Part of a small language model's weights.
Size: width 640, 5 heads of 128 (1 for keys and values), MLP 1728 SwiGLU.
Architecture: RMSNorm before each block, rotary positions, tied embeddings.
MLP neurons of a small language model. Each row is named by its layer, matrix (down: output weights) and neuron, and shows model dimensions 80-175. Each number is 500 + 25 x the weight over its row's rms, rounded and kept within 0 to 999. Numbers have three digits each. A neuron's up and down rows have the sign that makes its largest values positive.
A block is one neuron, or neurons of one layer that tend to fire together. Before each block is what it responds to, as a language model described it from the Wikipedia text at the highest values.

Head nouns of referring phrases
L3.down227:482486522521485522492534492470526545488496490526476528536511551512511468461499474531499535523533490488508467478540484526511452437488500469488495489481527549483518518514518509524540493454455485471470506562526483538491530499528542518465540509497490517510510495502496469471528503459510523504
L3.down346:542522481504498510486512563476475467530440490483460459483557543480488479488509521397506565488515508498480510510531491511519490523516480495482494544534525480506483489505510498471492503542449480516545545479507497496547458467501505518519514531490505507489497523481498483473495483470509466501
L3.down567:506500507528479500503506515437500494504476506486462502478489472519461488532515509483497553495516488521459513517501482524489510461496488501477501484500498503473488513511463539484507502510502500518486513500498468485503505473511545489444512486539517500462438491477497470506483553497503527490
L3.down1009:527510523519479510514499468493529457528466541443489478503527475510480499528509509439500514492481506480528476504468492491489485494518494484486512512492508509505503479531466523536478500478478504464494500484537511516508491518469499527503490479538510487483500512497500480517485497491446491519
L3.down1300:496511463501497464458491463484513506490490510503480519487472458509510501498489531524502508489464499535524524527507494518471532522540530550511474487496517484513448492513503512509522510489518505510515467484497511495515547526496489476489480490510483463527528515490481457509529483483520525505
L3.down1385:495480499485473499532520500406478549462514523510483501503485515495482509484523465431464494526510522499521511516512527523521453526517513492509478502506519550559535497477513514484501524515466523527491479494470469503450497511497511487515514521500563499530526470457505471480486548506517529551
L3.down1581:506523475513493507508508477486523554508470495505514506545480523475541530441522535387488488436572467473492515537501463505510538483518480504478471470482498504495435493516496491480464480532500480525515515482519480487470473521503486524484497445498455549481529535489469481502504547507495442517
L3.down1595:482523476522519499547517538477471522497494480512477492497498462535500480487502553507491524485511540483518518515496476532498519513488525478469532502497522551480470523521489517492436490537516528558487530472486443497518475510495538497479514506503492500485503475476483466543509540509524478541

Direct object before a complement
L7.down172:430496499506492536505496501503489522535541488520504456426488454468481532508519508478508486522537490537484522509475497491484498528507517520513503503509518465518473533481501517454514527528419511471508472522497510482514554529535551508495467490479469501486478538475466490538487454488516502517
L7.down489:458490532487491462471516546500497439530505524529465453480477495470477444529558558539476537504494491547464504490484468440554483509481498512529524531512523477510474502535496516474527481499521474517484499530488527516543546533518553517525512502463471504468528485486492507485482516501491524475
L7.down711:494504454484490475495469513493487477501490517518503497530472494482545453537495505443495493514518507497559508478462474520442470494522523490478485465464499506488500466513464520499516538526470513466529496537506495507527471482479511568502489437492530454530491509489494468504560513472459527462
L7.down1037:502507483508492505498466499492512491503531512488543517526470497500508485460522480381502485517435478491480500522486511471512507507520478483498493518513510530488502484500523482525532521526527497473531486519515495498486491510565496584552474489492481487520521490471479465497497522500482554525
L7.down1468:519505528506498475553460473463527525486514515515501467536532485497444485504477489486484525451493538546462490509468508526510508506513521472541550477517481524493466514514515433511541495491431486500505515516490534518532492532495488529481492492492479531500493532501474472484546513437488514535
L7.down1537:499489513529469514484477514488528487461513492492486489480497475518515507512505503457516512470516500478505531449539492501526468510538529487495463430543557487514507556521517468470487546493506536550486533489512522491508513521497536522512545499462439534515515480512478457498507541501505492494
L7.down1567:493469511520506506499495532495472467461511494504507537523536500503525459521530505392504505459506509500534519477533532526514493535495513533463506541511495534511524489511535475489519538520533446493494505520494538465491501519550497484467502471505510455508544514512506534505485551535476495474
L7.down1650:503542485523449480498521455506509500493470512481563514474475510509491481483484498526474480525476524504531477523462493468502520520553506465479522483508484539507470502505469502481486511480541475559535507540540482531473546497519490560502446496473484500522516504461498487490471503498491503534

Name-final "o" endings
L3.down42:495479459435460501519505513544495495544511452495505521503508498519536495517491508456539526500517464504539495473502482489567516472521474553518512519507519528517509499455464512466493503505475516462492445460481490472505470501462491479492506510512539532491515466497520532483512455492515517484
L3.down264:540476498485492497545487510498452501506471433503565491491501481477515479491522493442518461485487498508516479492497551460506469498515436472471491492475541528505497526482455504533468520515464466483470492492484496484487455565506459452496510485511527493515449468481465477510512536499516497463
L3.down497:517501504519468514487521527502498487515501464509504486500486484479487527511511517389517492512480504460481483488524489536482447500499470504522499528487476544473510516483497492519472517466503520493476489486498479474482494530475481460528450498494481524470517486500501523480524476494483486475
L3.down500:507435524450469509486489519517527483479475545525516511482452487541480520507521497510526489497488478471492498479527470449491507487508502529509498450480493507537487503470510520504471430504569496493477459507537515469507498514514540511508496511530481529539508493504530496546540508500476506531
L3.down970:496500536503484491495516488479526473563544491489504484493491472527500520518475573553526453484487505447466490452494519487520470519491506466514508509525505500445473542516504506493467485484470535505496494477518534490516489492498514511505482495511496503542483483514499478500510501477477498497
L3.down1125:484463481518479507485537492479492489539442525487510475500504530488440481507517496450499507488466508490523520531509522526503498484497496543516474512537471476486493462473515477516505558525559508505517511446478504486489532453507528463473515487519492518569520501499499478502486482489478477516
L3.down1267:472479535541489469535533516502496502451491491526511461462492500498545560514478501516458506504506512552506505494471493489519508501509501498496528518497503472491500506486484531463461500489500498471537498493544476483509473487485501472495508510486462515510541501492495485508531494516526531521
L3.down1707:481517516503532514476495527535501463477476489467525534482469471542530500559524517498485507525496508490535495482530545514493499520482505499487543510520500500483500476484525501491471496536499471462478513523538527514477465483510469467517499555488479471540484507505502515461521481506516515474

Entity head nouns
L4.down375:534469468520543514498498516435536536488462473463501519550445517498524528477537522467503493474463493526509500537553490482554514508479472478501472495496504524460501447526487468459468499468497461487551518509496517476453471461481527492492505490493531564475480507487503499516522521473517466504

Mid-word fragments and year prefixes
L4.down1006:516490528489503497518495534507477544530519478546536510499506477478515516517489475486438495476554475473532497512517519485535508530497515512464526516508474486514463497510511507491484531505438507504456473482435494472473534517470518532502500462497488484517512488468544547512488470515466537520